MLP neurons of a small language model. Each row is named by its layer, matrix (gate and up: input weights; down: output weights) and neuron, and shows model dimensions 48-143. Each number is 128 + 32 x the weight over its row's rms, rounded and kept within 0 to 255. A neuron's up and down rows have the sign that makes its largest values positive.
After each neuron's rows, "fires on" lists the tokens most often at its 100 highest values on Wikipedia text that the model never trained on; "fires before" lists the tokens most often just after its 100 highest values on Wikipedia text that the model never trained on.

L3.gate289 [105 152 156  81 167 143 130 132 148 128  60 148 123 119 113  95 117 188 147 120 121 142 137  90 126 162 134 142 170  86 125  98  97 187  94 140 147 114 110  81  89 113 105  89 108 180 181 155 130 128  91 166 120 109 139  95  81 154 129 193 192 194 109 142  89  74 105 154 100 102 129  89 136  46 118 103 133 150 101  90 111 143 134 171 138 102 103 131 125 152 144 159  96 117 110  77]
L3.up289 [139  95 141 107 137 163 140 142 141 121 122  40 104 149 118 164 111 117 133 102  46 121 163 153 136 109 140  73 115 165 129  45 121 150 144 151 135 114 133  87 146 138 106  74 129  48 196 142 133  84 180 171 138 117  96 154 105  88 100 156 119 144 133 125 131 149 125 110 157 104 137 106 138  92 151 165 177 140 100 103 193  95 102  99 115 179 131  80 129 176 166  92 154 107 104 117]
L3.down289 [129 182 123 169 197 102 147 149  91 201 164 127 155 136 157 122 126 113 144 112 144 151 161 119 141  90 127 133 103 211  75 127 154 106 106  77 113 128 133 195 143 148 110 169 164 135 178 111 107 104 117 172 144 152 174 187  89 124 104 146 134 163 142 102 158 139 130 181  95 163 105 136 125  76 138 117 140 145 142 145  92 134 109 183 150 105  60 133 127 196 205 163 147 115 142 154]
fires on: " Un", "ent", "en", "un"
fires before: "it", "iv", "ch", "'s", "t"

L6.gate110 [ 96 145 120 155 105 168 116  72 118  94 144 158  90 145  56 124 217 151 128 107  69 145 139 110 112 168 127  95 142 135  73 131 149 153  98 114  79 159  82 156 134  63 151 182 111 122  80  88 145 131 148 181 112 130  81  53 169 158 125 120 160 115 185 164 110 150 133 136 142 151  73  98 142 125 142 137 161 123 134 140 105  95  93 131 149 141 155 115 107 111 120 129  37  59 139 152]
L6.up110 [ 86 132 159 166 140  86 144  91 105  90 154 136 147 157  78 127 143 123 153 147 108 122 156 120 173 106 189  88 128 139  87 122  95 131 162  81 135  60  79 161 136 154 159 152  80 163  93 103 109 127 203 121 136 104 112 133 129 152 144 105 119  74 124 110  93 154  49 111 172 173 102 159 137 109 154 118 125 125 105 133 168 114  81 156 113 116 126  36  95  93  74 160 119 158 116 112]
L6.down110 [158 135 179 129 138 108 108  87 145 149 161 185 125 153 205 161 138 122 163 130 120 204 138 138 129 172  49 144 115 117 159 139 144 124 125 177 135  81 145  88 131 122 110  89 156 122  84  93 168  92 119  93 102 115 134  80  95 190  97  96 152 124 138 102 143 134  99 120 123 149  47 192 110 143  85  97 138 139 139 131  76 109 105 158 119  85 151  70 102 118 138 112 149 120 145 157]
fires on: "ur", "ow", "n", "f"
fires before: "ing", "n", "er", "ie", "ac"

L17.gate252 [127 182 115 125 111 114 120 145 147 182  68 159 122 162 124 156 117 109 114 156 103 131  90 133  84  99 139  70 144 148 134 180 103 191  80 188  83 101 151 126 132  77 128 145 149 134 117 129  64 142 162  60 186 132 186 101 154 127  99 155 114 128 134 111  89 112 129 167 155 153  95 108 124 127 143 101  78 127  73 165 116 179 162  92 111 116 120 134 151 135 200 203 138 185 204  79]
L17.up252 [143 157 135  89 102 119 143 181 165 147 108 155 160 119 126 197 125 125 120 184 126  97 113 162  82 153  69 129 124  91 158 150 157 152  82 106  82 129  91  91 148 153 135 126 148 164 108 146  40 106  84 102 104 127 123 111 111 128  52 119 136 143 115 170 109 114 156 166 165  97 123 136 151 162 118  87 129  87  99 107 106 148 105 161 139 103 160  60 187 146 160 194 165 147 115 141]
L17.down252 [101 146 124 136 124  85  50 140 154 138 113 162  89 217 120 124 183  66 149  91 119  94  51 137 105  98 149 144 161 124 118 143  62 127 114 145 156 102 131 155 201 129 118 105  97 100 116 137 132 112 107 123 188 132  92 152 166 116  98 124 127 149 160 118 116 166 117  91 154  92 128  95 135 194 111  96 101 141 169 113  86 151 122 102 103  82 186 102 105 131 137 111 159 141 206  81]
fires on: " al", " t", "et", "ch", "res"
fires before: "s", "w", "l", "th", "a", "ong"

L14.gate347 [ 82 121 113 149 161 147 161  85 141 125 116 147 141 181 188 112 129 118 102 143  55 114  59 115 123 116 100 116 113  92 110 160 159 116 114 115 150 147 164 147 145 109 140 140  96 155 157 108 101 139 115 208 114 105 105 103 212 141 147 166 167  82  99 119 155  74 113 129 164 124 125 132  89 124 115  76 133 109 152 189  89  34 120 145 103 123 134 156 139 159  82 176 137  53 171 118]
L14.up347 [ 88 163 133 155 115 151 101 123  92 101  61 146 156 152 144 171 109  99 104 111 109 138  87 123 119 168 202 119  98  74 117 146 137 107  84 139 113 101  98  78  52  97 109 124 136 148  74 130 136  88  96 101 139 109 127  73 178 125  73 128 103  90 145 154 189 170 148 152 147 150  45 165  85  77 144 104 115 121 177 157 172  93 106 133 122 139 169  73 101 114 166 137 101 101 133  86]
L14.down347 [138 195 108 111 100 115 106 140 168 158  61 174 151 144  92 146 124 149 170  98 135 120 129 163 130 143 152  90  85 181 104 133 113 118 120 181 177 139 158 113 183 124 124  80 129 118 153  97 174 135 137 137 109  95 139  83  91 110  80 152 146 113 127 183 167 112 103 146 142 184 144 120 132 125 133 137 130 145  86 121  95 161 126 152 168 126 136 138 150 125  65 207 137 136  74  81]
fires on: "ow", " t", "ou", "re", "our", "ut"
fires before: "n", "nt", "er", "t", "ie"

L6.gate336 [128 164 106 173 169 120 132  70 139 103 125 112  69  65 198 116 110 108 114 161 130 127 183  98 106 124 121  65 164 142  85 120 130 108  87 143 101 104 213  75 148 160 105 158  68 137  87 179  98 126 191  67 159 100 138  78 124 157  69 110  61 177 116 188 115  80 143  92 134 145 172 141 107 124 137 162 138 138 152  99 134 100 143  59 161 175 115 113  96 128 142 140 109  85  98  86]
L6.up336 [174 144 155 140 166  89 142 142 168 186 183  70 149 123 113 154 122 119 114  89 126 119 125 146 114 103 200 106 148 117  82 175  93 127 111 154 118  95  88 164  97 119 148 157  70  91  85 138  64 157 156 129 153 143  89 125  98 139 109 142 109 156  73 116 134  32 113 123 118 117 134  55 123 100  80 174 140 143 142 153 136 163 162  97 184  62 126  93  90 128 171 183 133  87 109 101]
L6.down336 [141 158 133 102 116  66 137  60  87 144 108 141  91 122 149 185 147 119  95 140 130 119 125 121  71 195 168 130  70 159  82 154 119 135 155 116 153 160  99 173 105 158  84  83 135 167  98 108 120 149 128 135 156  80 122 135 119 125 213 158 104 177 148  92  64 117 155  59 141 161 117 129 147 113 111 141 117 127 162  42  53  35 160 166 117 144 165 145 133 181 147  81 109 144 182 137]
fires on: "res", "ou", "or", "\n", "–", "e"
fires before: "ent", "s", "-", "id", "t"

L7.gate162 [ 42 166 130 158 199 140 122 108 122 153 159 182  70 150 112  94 126 127 182 142  98 120 158 137 118 141  97 199 152 152 124  76 107 146 113 162 123  78 120 101 146 143 203  96 105 158 139 122  89  97 174 145 128 178 124  91 128 128 108  86 113 177 139  65 112 118 129 152 177 153 151 195  94 162 129  82 112  78 124  48 138 124 180  57 105  97 110 185 126 109 116 183 175 144  44 123]
L7.up162 [122  86 153 113 157 156 163  94 117 126 166  96 161 153 101 125 104 115 125  76  68  92 119  86 127 117 164 135 142 135  60  98  92 145 107  67 101 134 110 121 131 103 129 168  80 179 144  88 169  96 146 123 107 119 164 129 163 132 139 130  80 145  45 175 157 132  97 161 178 140 117 195 123 161 110  91  95 115 154 115 199 133 105 109 137  91  93 131 135 110 106 127  71 182  92 127]
L7.down162 [124  94 124 116 127 148 161 128 125 125 122 135 130 126 132 175 172 137 192 196 119 149 136 107 135  96 155 106 103 164 137 110 120 151 101  85  95 169  70 157 117  71 148 110  94  99  64 157 188 104 148 110 138 118 150 152 135  54 158 154  80 202 106 144 100 103 162 133  68  61  97 130 100 171 178  93 110 127 143 137  76  95  79 128  84 136 139 106  92 112 162 176 127 103 168 139]
fires on: "ag", "or", "ver", "er", "id", "in"
fires before: "n", "er", "ed", "em", "e", "es"

L8.gate348 [165 212 122 153  65 148 107 116 110 110 108 203 103 123 142 172 126 141 168 128 172  82 135 136 171  60 120 129 101 106 141 137 159 117  96 153 133 156 166 155 156 183 138 131 109 122 124 111 127  96 115 172 111 151  60 146 121 148 165 137 117 181 110 138 106 106 113 101 100 131 116 112 141 194 124 142 187  88  99 173 138 111 161 154 102 123 146  93  84 131 160 121  93 141  64 187]
L8.up348 [119 156 104 122 158 105  90 193 143 129 149 192  97 141 153 157 139 122 107 132 183 129 140 158 129 143 158 135 126 122  91 134 156 136 139  39 139 109 137 164 167 114 103 149  96 154 155 152 113 178 162  95 108 151 102 142 143 166 132 123 116 173 174 147 149 208 108 180 163 169 125  61  63 155 130  93 154 136  95 144 146  99 106 165 194  66 161 133 141 119  56 136 101 102 105 110]
L8.down348 [144 182 190 176  93 132 151 171 141 170 121  92 133 145 111 194 125 137 132 142 117 162 108 117 184 126 138 185 171 134 115 112 134 119 154 164 147 162 157  89 146  85 159 126 149 126 160  76 175 165 101 152 159 116 130 165 164 157 130  70 108 120 154 116 163 147  54 136 114  26 141 118 137 131 116 145 118 133  90 155 191 138 141 129 199 103 109  69 115 114 137 116 148 163 140 162]
fires on: "\n\n", ".\n\n", "ive"
fires before: "===", "==", "-", "I"

L11.gate429 [158 177 143 161 132 160 114 185  76 156  52 114  86  94 154 206 167  97 152 133 124 136  85 204  96 131  88 118  76 130 118 182 139 178 171 173 144 143 161 103 153 122 178 126 194  63 174 103 122 120 150 147 101 145 134 130 184  98 118 124 137 162 123  70  93 132 152 104  98  85 141 119 179 123 146 130 190 154 155 100  95 167 158 139  81 189 161 109 166 148 156 156 154 111 197 139]
L11.up429 [128 120 116 126 139 198 108 151 118 104 129 107 110 165 130 130 146 123 102 135 127 160 102 151  93 105 141 116  93 147  65 164 176 213 146 163 149 177 178 178 130 116 174  97 135  87 145 148 132 115 158 157  70 218 128 133 140  94 105 105 122  66 172  97  95 120 141  52 136 115  89 129 151 184 116  97 155 145 152 173  48 116 109  81 119 127 204 197 188 156 104 113 121  98 133 136]
L11.down429 [134 119 147 191 143 120 112 110  97 150 134  96  42 147 140  94 177 148 144 217 121 177  52  56 117 160 147 133  90 140  96 167 119  99 127 173 125 138  59 132 117  88 102 115 158 171 161 142 116 147 136 137 123 138 135 125 169 159 162 121 119  83 128 162 141 169 125 108 125 106 124 190 100  92 135 147 135 166  44 101  84 181 109 129  92  73 186 139 184 129 157 108 173 109 155 108]
fires on: "l", " al"
fires before: "l", "-", "b", "s", "i"

L6.gate54 [150 134  91 164 105 135 125 119 109 140 119 181 125 138 121 176 176 153 172 140 144  96  72 122 118 138 148  78 124  98 116 135 123  85 124 154 127 127 106 140 157 148 131 196 130 136 129 151 104  19 107 107 162 109  81 142 125 152 177 111  86 127  85 140 112 118 129 119 141 154 172 125 149 162 145 127 139 124  75  84  52 138 133  69 108 182  86 168 152 135 169 160 173 156 123 174]
L6.up54 [140 123 108 149 126 134 102 139 148 176 107 141  31 142 182 176 162  59 121 128  54  86 116 164  91 158 151 114 128 190 136 130 117 159 117 139 129 132 165 162  91 145  85 179 172 124  86 170  72  87 178 104 164 139 116  84 189 133 151 150 105 103 144 156 130 144 173 116 127  69 142  93 135 162 140  68 115 138 159 124 101  74 102  57 105 123 229 139 126 121 163 126 155 193 101 148]
L6.down54 [161 127 100 186  83 158 130 161 162 164 122 131  80 116 173 167 181  54 136 149  89 102  58 127 145 151 119 144 132 122  83 166  89 143 124 136 208 116 125 156 143 142 130 113 162  98 140 115 172  91 142 114 220  97 114 104 166 116  98 138 169 140 143 167 150 164 140 120 159 114 142 124 108 172 138 120 178 102  79 107 102 122 133 104 124  94 144 191 200 124 162 150 145 139 138 161]
fires on: " al"
fires before: "s", "l", "ong", "b", "th", "-"

L6.gate194 [183 144 128 124 173  93 145 149 178 112 157 122  71 128 178 113 136 111 163 135 172 143 171  87  96 186  96  86 138 144 119 121  96 137  96 141 135  57 128 116 159 159 135  63  86 135 115 153 105 101 181 133 121 168  76 140 155 123 164 104 146  87 124  83  31 122 127 136  89 152 104 110 137 154  72 119 110  96 136 122 156 127 133 139  95 143 123  80  90 161  56 146 117 107 106 161]
L6.up194 [153  85 148 107 129 166 150  68 174 132 214  77 153 147 102  90 124 119 110 141 110 102 116 147 136 120 146 168  87 153 141 145  98 106 110 117 113 122 104 141 128 124 118 153 105 168  78 116 101 122 140 141 122 153 152 144  65 158 114 162 150 163 161 118 199 146 121 128 171 102  93  88 142 132 159 220 170  86 135 152  76 157 163 135 122 141 175  64 159  98 128 117  98 144  75 111]
L6.down194 [143 135 116 107 174 162  73  72 137 190 151 162  93 136 177  98 150 133 151 143 167 149 151 124 128 133 118 195 115 120  77 176 184 177  98 142 154 121 103 121 127 123 106 162 144 138 125 101 137 116 141 126 195 116 166 106 126 161  74  70 151 184  89 138 153 147 102 142 139 124 114 147 213 147 128 121 113 108 126 149 171 149 161 106 138  93 118 171 136 163 157 124  73  94 158 121]
fires on: "res"
fires before: "ent", "id", "s", "le", "er", "e"

L10.gate393 [104 168 122 194  75 126 117  81 130 106 140 146 109 118  76 128 118 111 100 137 148 152 122 130  79 168 122 151  76 169 153 170  78 175 194 159 134 163 106  96 107  61 105 161  59  76 138 168 122 164 151 163 115 118 126 182 163 123 154 174 140 109 144  90 136  91 123 154 110  99 158 136 132 114  82 160 117  72 118  80  71 135 171 123 109 131 114 122 113 129 110 168 119 116 115 203]
L10.up393 [109 136 131 129 102 137 144 128 162 142 102  75 159 118 119 126  86 191 133  92 127 200 160 196 113 129  98 157 106 170 152 118 191 146 127 135 121 148 141 126 152 118 153 145  90 223 161 102 165  98  94 116 134  94 126 133 137 148  86 165 157 177 119 127 120 131 125 169 145 118 144 163  71 145 131 135 133 100 171  86  73  83  91  95  92 135 116 163 134 116 155  88 122 128 180 135]
L10.down393 [ 86 120 145 159 171  49 123 128 108 146 135 126 150 135 147  76 101 130 120 162 142 123 170 101 117 145  98 176 143 159 103 158  71 166 126 174 101 173 131 123 102 117 130  95  95 187 142 165  84 161 140 128  75 127 121 137 133 140 206 182 146 175 100 105 161 113  98 141  86 139 105 121 110 166 149 169 116 123 128  77  82  94 117 164 143 106  96  92 124 122 179 150 106 125 208 154]
fires on: "o", "ec", "e", "c", "or"
fires before: "k", "f", "ter", "if"

L10.gate137 [ 75 144 130 137 118 123 129 141 108 169 146 143 134  98  86 186  85  97 114 157 158 151  64 152 105 119 149 103  79 143  94 132 162 197 112  75  99 172 116  80 156 209 142 108 126 173  87 105 159 140 155 162 157 122 137 113 118  72 140 177  93 129  76 147 181 134 106 122 132 105  69 119 120 128 161 169 114  80 123  94 139 183  99 132 145 105  98 100  85 106 128 131 124 145 161  90]
L10.up137 [105 154 159 125 128 110  38 171 143 170 138 180 124 104 126 165 185 123 119  98 124 121 126 150 138 140 137  95 122 174 134  97 115 168 101 157 142  89 138 181 135 115 135 180  75 147 185  71 136 130 141 139 165 141  85 171 129 135 135 147 179 161 166  99 144 111 106  77 138 114 114 134 145 182 120 129 164 168  77 186  98 140 126 107  58 189 123 139  80 170  95 150 151 148  92 185]
L10.down137 [ 74 177  83 138 118 148  71  76  84 179 120 140 111 150 178 148 213  74  89 141 132 160 173 130 119 164 173 114 157 149 185 158 106 127 138  97 132  92 146 174 117  38 101 132 119 144 154 149  93 124 104  86  81 153  49 145 165 107 123 170 110  88 170 158 159 112 183  93 124 130 116 108 168 201  64 133 114 133 146 119 119 147 134 118  68 166 147 124 132 131 141 112 146 145 143 172]
fires on: "ed", "l", "an", "ember"
fires before: "it", "k", "uc", "ation", "g", "ig"

L14.gate440 [ 74 158 123 156 160 138 124  95 134  80 141 108  79 142 126 112 129 169 207 110  82 108 162 210 147  87 140  99 111 116 169  98  93 129 144 135 119 138 124 142  89 187 149 147 166  77  81 126 148 117 144 160 146  90 145 187 102 111 141 104 144 138  89 127 100 109  71 131 150  94 132 117 143 117 173 125 161  88 122 182  23  64 158 160  69  87 106  80 119 142 127 129 121 122 139 168]
L14.up440 [133 134 115 168 107 110  59  76 142 144 149  78 146  92  70 172 180 144 159 156 128 165 187 105 141 169 169 146 118 114 113 180 169 124 149 136  96 113 125 152 106 152 114 165 168  83 161 132 210 174 113  86 163 101 200 150 162  78 103 170 128 134 151 141 144 139 171 167 111 118 147  98  33 153 101 110  99 156 109 162  76 162  86 143 141 100 128  98 124 157 177 154  88  92  50 129]
L14.down440 [124 115 107 120 231 105 174 121 167 177 133 102 133 121 164 105  80 199 119 139 125 163 178 153 233  88 146  69 140 118 173 148 131 125 149 150 130 128 136  72 138  73  96 124 144 106  93 137 145 153 119 117 124 104 144 140 139 156 128 185 109 158 117 141 119 179 176 114 137  51 140 168 126 177 116 113 116 152 150 100 138 162 137 113 224 115  88 184  93 156 136 116 132 160 114 122]
fires on: "==\n", "\n\n", "\n"
fires before: "A", "The", "I", "E", "-", "O"

L6.gate231 [148 121 111 116  76 111 142 150 154 100  82 126 140 171  95 157 151 108  63 147  87 127 114 110  96 141 106 149  67 176 177 113 108 121 109 127 150 108  71 188 144 162 168 118 101 127 137 130  83 108 110 160  97 130 121 120 163 135 111  99 121 121 127 130 141 141 141 134 129 123  90 147  51 126  95 148 156 108 185  87 173 188 138 106 171 153 155  84 157  95  76  77 110 142 134 136]
L6.up231 [ 64 146 126 130 147 128  95 138 126 171 135 147  96 189 153 142 150 144 146  98 106 111 163 102 121 173 143 122 112 127 144  93 187  30 106 129 128 119 152 180 121 150  80 134 118 101  73 119 155 155  82 146 138 130 164  89 124 125 146 205  82 184 183  94 132 155 133 149 180  91 102 118 136 162 100 143 142 129  60 119 129 147 111  71 101 131 161 104 113 113  75 159 163 164 110  84]
L6.down231 [ 95 136  88 132 217 120 134  79 153 152 167 132 157 129 159 101 150  83 206 203 155 117  90 119 144 162 126 111 142 136 121 101  86 181 108 152 165  66 143 137 123  91 120 136 128  88 197 194 118 148 126 131 141 111 113 112 191 168 115 127 145 160  91 186  67 104 181 203 172 129 218 128 111  83 160 140 207  86  88 162  89 101  87 122 132 148 147 134 135 113 121 142 133 151  77  86]
fires on: "ing", "ri", "re", "al", "w"
fires before: "e", "n", "ard", "ect", "an", "in"

L13.gate383 [ 77 120 154 125 170 159 143 109 138 159 129 229 152 149  84 184 172 143 147  99 169 127 133 149 143 135 116 100 108  73 103 148  91  94 120 155 175  97 125  74 126  97  88 149 114 104 115 148 124 170 111  92 148 176 108 139 119 102 157 152 105  83  93 112 175 110 172 121 130 137 150 108 160  68 161  65 125 140  71 113  54 115  81 103 163  94 161  79  92 145 131 129 135 185  71 143]
L13.up383 [131 146 127  92  82  95 112 122 162 159 177 182 149 128 118 107 152 142 124 167  89 105 126 223 148 128 116 157 206 130  78 137 148 100 148  55 197 106 148  68 145 103 128  93  80 110 102  96 130 220  61  86 126 146  84 116 121 114 167 156  77 128  67 103 120 135 158  82 130 135  99  96 157 100 129 103 186 112 114 115 112 119 136 154 162  89 124  97 118 122 193 139  58  59 147 164]
L13.down383 [177  97 114 131 137 123  90  96 142 110 131 137 115 144  76 146  97 110 179 193 185  92  81 159 157  88 145 151 170 120 135 134 152  94 183 123 178 107 112 113 165 103 124 118 112 100 144  53 164 128 159 136 146 136 147 127 107 104 184 153 121 128 167 178  93 167 141 140  93 137 115 126 107 181 127 125 153 107 109 137 100 113 131 166 155  83  97 128 108 153 151  94 161 148 129 129]
fires on: "t", "is", "i", "os", "ow"
fires before: "e", "en", "ed", "or", "m", "ing"

L6.gate235 [144 115 128 129 108 149 151 115 185  96 100  66 155 169 125 189 201  80 117 157  92 151 125 143 139 143 114 128 156 119 135 191 185 112 149  95 137 199  74 142 103 160 148 162 147 104  95  69 130 160  97 132 124 109  84 154  86  87 180  86 141  85 150  75 152 142  88 119  67 167 159 132 141 154 110 166 170 103 179  63 174  93 130 137 155 151 112 125 114 127  88 169  73 138 145 107]
L6.up235 [121 145 169 163 139  59 102 122  70 105 120  81 130 153  68 164 197 119 169  97 107 109 143 163  46 101 107 132 206 128 121 117 173 129  98 120 198 128 112 136 116  89 139 111 141 141 136  85 150 129 103 171 186 130 174  98  69 116 122 136 123  83 131  62 127 125  70 124 103 149 137 113 143 135 110 167 126 161 120 134 119  52 152 107 164 167 125 113 210 107 154 152  86  36 160 142]
L6.down235 [160 148 147 190 112 124 148  80 129 118 117  97 167 140  95  87 152 105  74 129 119 129 123 131 118 128 116  72 123  66 139 166 143 115 161 107 134 155 153  96 110 177 116  93 145 143 112  97 116 147 164 166 175  98 117 151 177  84 118 108 128  97  67 110 131  94 120  85 101 161  79 147 130  94 178 106 181 117  94 138  55 131 132  93 126 105  34 131 127  34  77 151 143  96 151  70]
fires on: "at", "em", "are", "et", "er"
fires before: "h", "t", "p", "er", "nt", "i"

L3.gate405 [156 161  79 142 111 101 116  67 130 100  61 193 112  72 138  96 141 110  87 100 137 144 189 156 110 186 184 125 175 110 141 133 102 135 118 149  96 135 109 143 136  95 116 138 155 152 140 102  92 142  69  88  78 142 104 131 119 125 139 167 141 128  84  89 145 116 163 187 176 124 164 123 177 114 115  70 124 121  96 165 187 152 126 112 152 118 125 114  80  68 124 155 121 119 107 222]
L3.up405 [163 165 112 169 138 111 110 119 126 149 107 125 169  93  99 167 164 153  83 138 128 166 135 203 116 112  79 158 147 103 130 193 206 122 111 102  94  90  96  74 169 101 151 116  93 140 158 101 144 134 130  76 123 121  85 151 159 124 148  96  97 119  67 131  67 152 109  91 164  64 115 203 137 144 121  96 186  81 123 172 135 160 148 152 161  84  98 146 134 106 155 101  75 139 162 126]
L3.down405 [150 171 162 113 165 106 101 119 126  91 150 186 186 148 125 113  91 188  38 131 171 172 177 108 125 120 103 132 149 123 132 186 123 110  80 100 159 181 120 109  68 110 187 122 105 135 148  86 179 135  97  60 137 161 157  99  78 160 165 121 103 129 156 145 127 139 146 143 190  60 121 141 143 144 171 113  90 111  32 106 151 178  93 154 128 102 130 164 124 164 180 127  85 130 143 123]
fires on: "re", "t"
fires before: "v", "or", "at", "en", "m", "e"

L17.gate230 [ 89 213 137 154  97 200 147 116 168 146 142 170 175 126 123 125 164 121 107 126 108 142  97 179 112  91 167 111 127 107 160 157 124 130 133  86  67 148 205 107 154  94 123 169 129 124 142 175 107 108 160  75 161 101 119 130 101 159  78 144 118  91 135 132 133 132 127 164 112 136 135 171 124 150 124 118 165 141 196 113  96  85 122 182 147 168 126 102 101 103 124 129 135 123 134 155]
L17.up230 [150  98 132 107 168 155 177 104  70 156 142 169 139  73 108 126 102 119  83  98  92 138  51 135 132 159 122 112 173 139 164 119 146 130 125  85 184 172 147 101 105 110 133  98 131 123 122  80 114 137  95 121 133 121 130 133  80 147 118 116 123  84 109 127 171  71 142 171 106 221 136 109  62 132  68 134 147 151 141 131 144  84 138 170 149 134 159 143 151 123 187 134  84 150 174  90]
L17.down230 [177 110 159  91  73 107 106  95 185 142 130 131  86 130  42  77 157 170 146 153  63 137 105 142 133 143 152 119 110 130  71 182 171 145  78 141 106 148 142 130 106  80  94 127  79 133 107 129 181 170 128 195 121 137 124 103 133 161  78 124 165 120 157 135 184 201 130  71 103 150 143 120 111 162 155 127 149 159 125  40 166 138 140 115  99 170 173 125 146 139 145 156 129 188 167 116]
fires on: "am", "er", "p", "o", "ul", "ac"
fires before: "es", "v", "ic", "er", "t", "p"

L14.gate285 [102 163 150 161 129 151  72  76  72 131 140 162 151 143 138 122 133 126 157 167  78 113 178 128 114 127 146 137 127 118 106 173 165 161  91 194  99  93  63 154  66 139 195 117 110 136 108 114 138 113  80 159 180 129 178 123 144 130 147 170 139 142 169 108  89 142 120 134 159 129 168  95  74 115  97 164  80 146  61 165  97  95 125 112  77  77 117 109 191 135  71 112 129 160 119 114]
L14.up285 [102 114 117  51 105 111 160 120 156 128 114 127 125 123 162 119 150 137 145 139  90 130 121 115 156 176 183 144 142 116 131 198 131 203 156 149  69 128 121 110 114 133 170  95 122 161 135 106 121 106 158 107  84 107 122 153 193 141 124 157  82 142  97 105 156 119 156 120 166 110 158 102 162 140 169 136 111  71 107  85 103 162 114 138 119 154 186  75 151 141 177 178 146 132  87 128]
L14.down285 [102 112 108 125  98  41  64 157 115 181  66  96 102 156 159 108 132 139 101 181 143  94  65 116 112 143 151 134 147 128 133 194 114 195 130 147 123 140 176 127 174  82 147  85 122 142  98 160 118 126 147  76 168 134  93 110  97 142 205 133 114 128 166 121 168  89 133 107 107 156 144 117 110 152 122 106 165 149  82 101  96 155 131 100  60 117 177 192  88 146 111 111  91  80 162 102]
fires on: " al", "l", "e", "f"
fires before: "b", "s", "l", "th", "v"

L3.gate212 [ 97 127  71 100 108 134 103 181 165 164 106  90  97 194 117 124 102 178 125 175 119 166 133  94  95  77 109  88  86  88 158  86  92 170 120  95 156 195  96 155 105 224 126 147 139 114  85 189 161 109 130 173 145 119 159 111 105 123 120 140 105 132 163 162  99  66 139 152 137 109 107 119  81 142 165 143 181 144 102 136  89 126  84 118 108 147 112 154 120 181  88 130 142 136 117 140]
L3.up212 [111  87 137  47 101  92 148 175 104 139 107 133 146 160 134 185 117 126 103 103 138 146 135 117 162 166  98  53  91 125 152  85 109 198 149  67  88 116 103 142  83 154 137 166 134  67 143 123 114 118 155 100 122 156 133 122 141 140 119 110 107 149 158 100 131 129 122 146 127 160 117 157 102 142 101 146 205  78 101  74 166 151 124 102  82 191  98 122 118 160 104 161 118 106 120 150]
L3.down212 [118 127 143 102 100 109 131 164  91 142 126  87  79 170 137  81 131  76 120 193 138 145 136  83 126 139 119 210 124  81 164  74 133 129  65 156 150 159 189 135 110 133 104 142 117 158 137 170 107 131 172 122 172 104 115 138  91 131 139 108 148  84 145 113  86  87 145 134 167 127 103 152  97 137 109 104 162 139 150 177  12  57 122 120 114 134 117  82  99 132 123  73 158 118 104 133]
fires on: "ur", "ul", "en", "ith", "x"
fires before: "t", "ch", "p", "al", "l", "ry"

L4.gate204 [108 202 136 171 148 146 112  74 130 143 167 142 158 105  98 167 146 108 153 133  95 193  98 132 121  96 101 173 158 133 128 148  51 117 135 131 114  79 156 123 144 132 129 116 164 168 142 113 141 104  41 130 121 179 115  80 159 202 138  68  92  90 109 147 136 133 122 152 135 129  98 141 133 152  77 149 158 110 141 113 159  84 128 127 191 120 110  92 132 151 133  84 116 118 137 147]
L4.up204 [ 64 109 199  81 160  80 127 116 170 164 145 116 160 166 149 114 112 120 140 159 140 119 148 163  97 119 100 113 173 128 169  90 103  85 138 174  64 146 173 153  99 125 165 144 106 155 133 146 146 143  88  69 116  84 162 117 176 138 161 161  86 151 108 161  99 135 140 139 161  86 146 171 136 195 194 139  98 127 163 148 141 102 129  85 128 125 128 161 137  91 116 132 188 180 115 130]
L4.down204 [ 52 152  77 129 143 183 141 106 160 120 106  85 116 100 127 179 142 139 166 159 118 132 148  75 111 115 102 139 122 162 115 120 136 120 140 176  94  53 120  84 105 165 124  96 123  83 118 126 214  89  87 136 105 145 104  69 138 119 189 124  93 191  96  80 124  99 140 133 147 140 133 123 107 106 121 132 117  96 190 119  84  52 100 134 133  98  82  87 150 185 116  93  69 136 114  97]
fires on: "ag", "ig", "re", "is", "y", "t"
fires before: "e", "n", "es"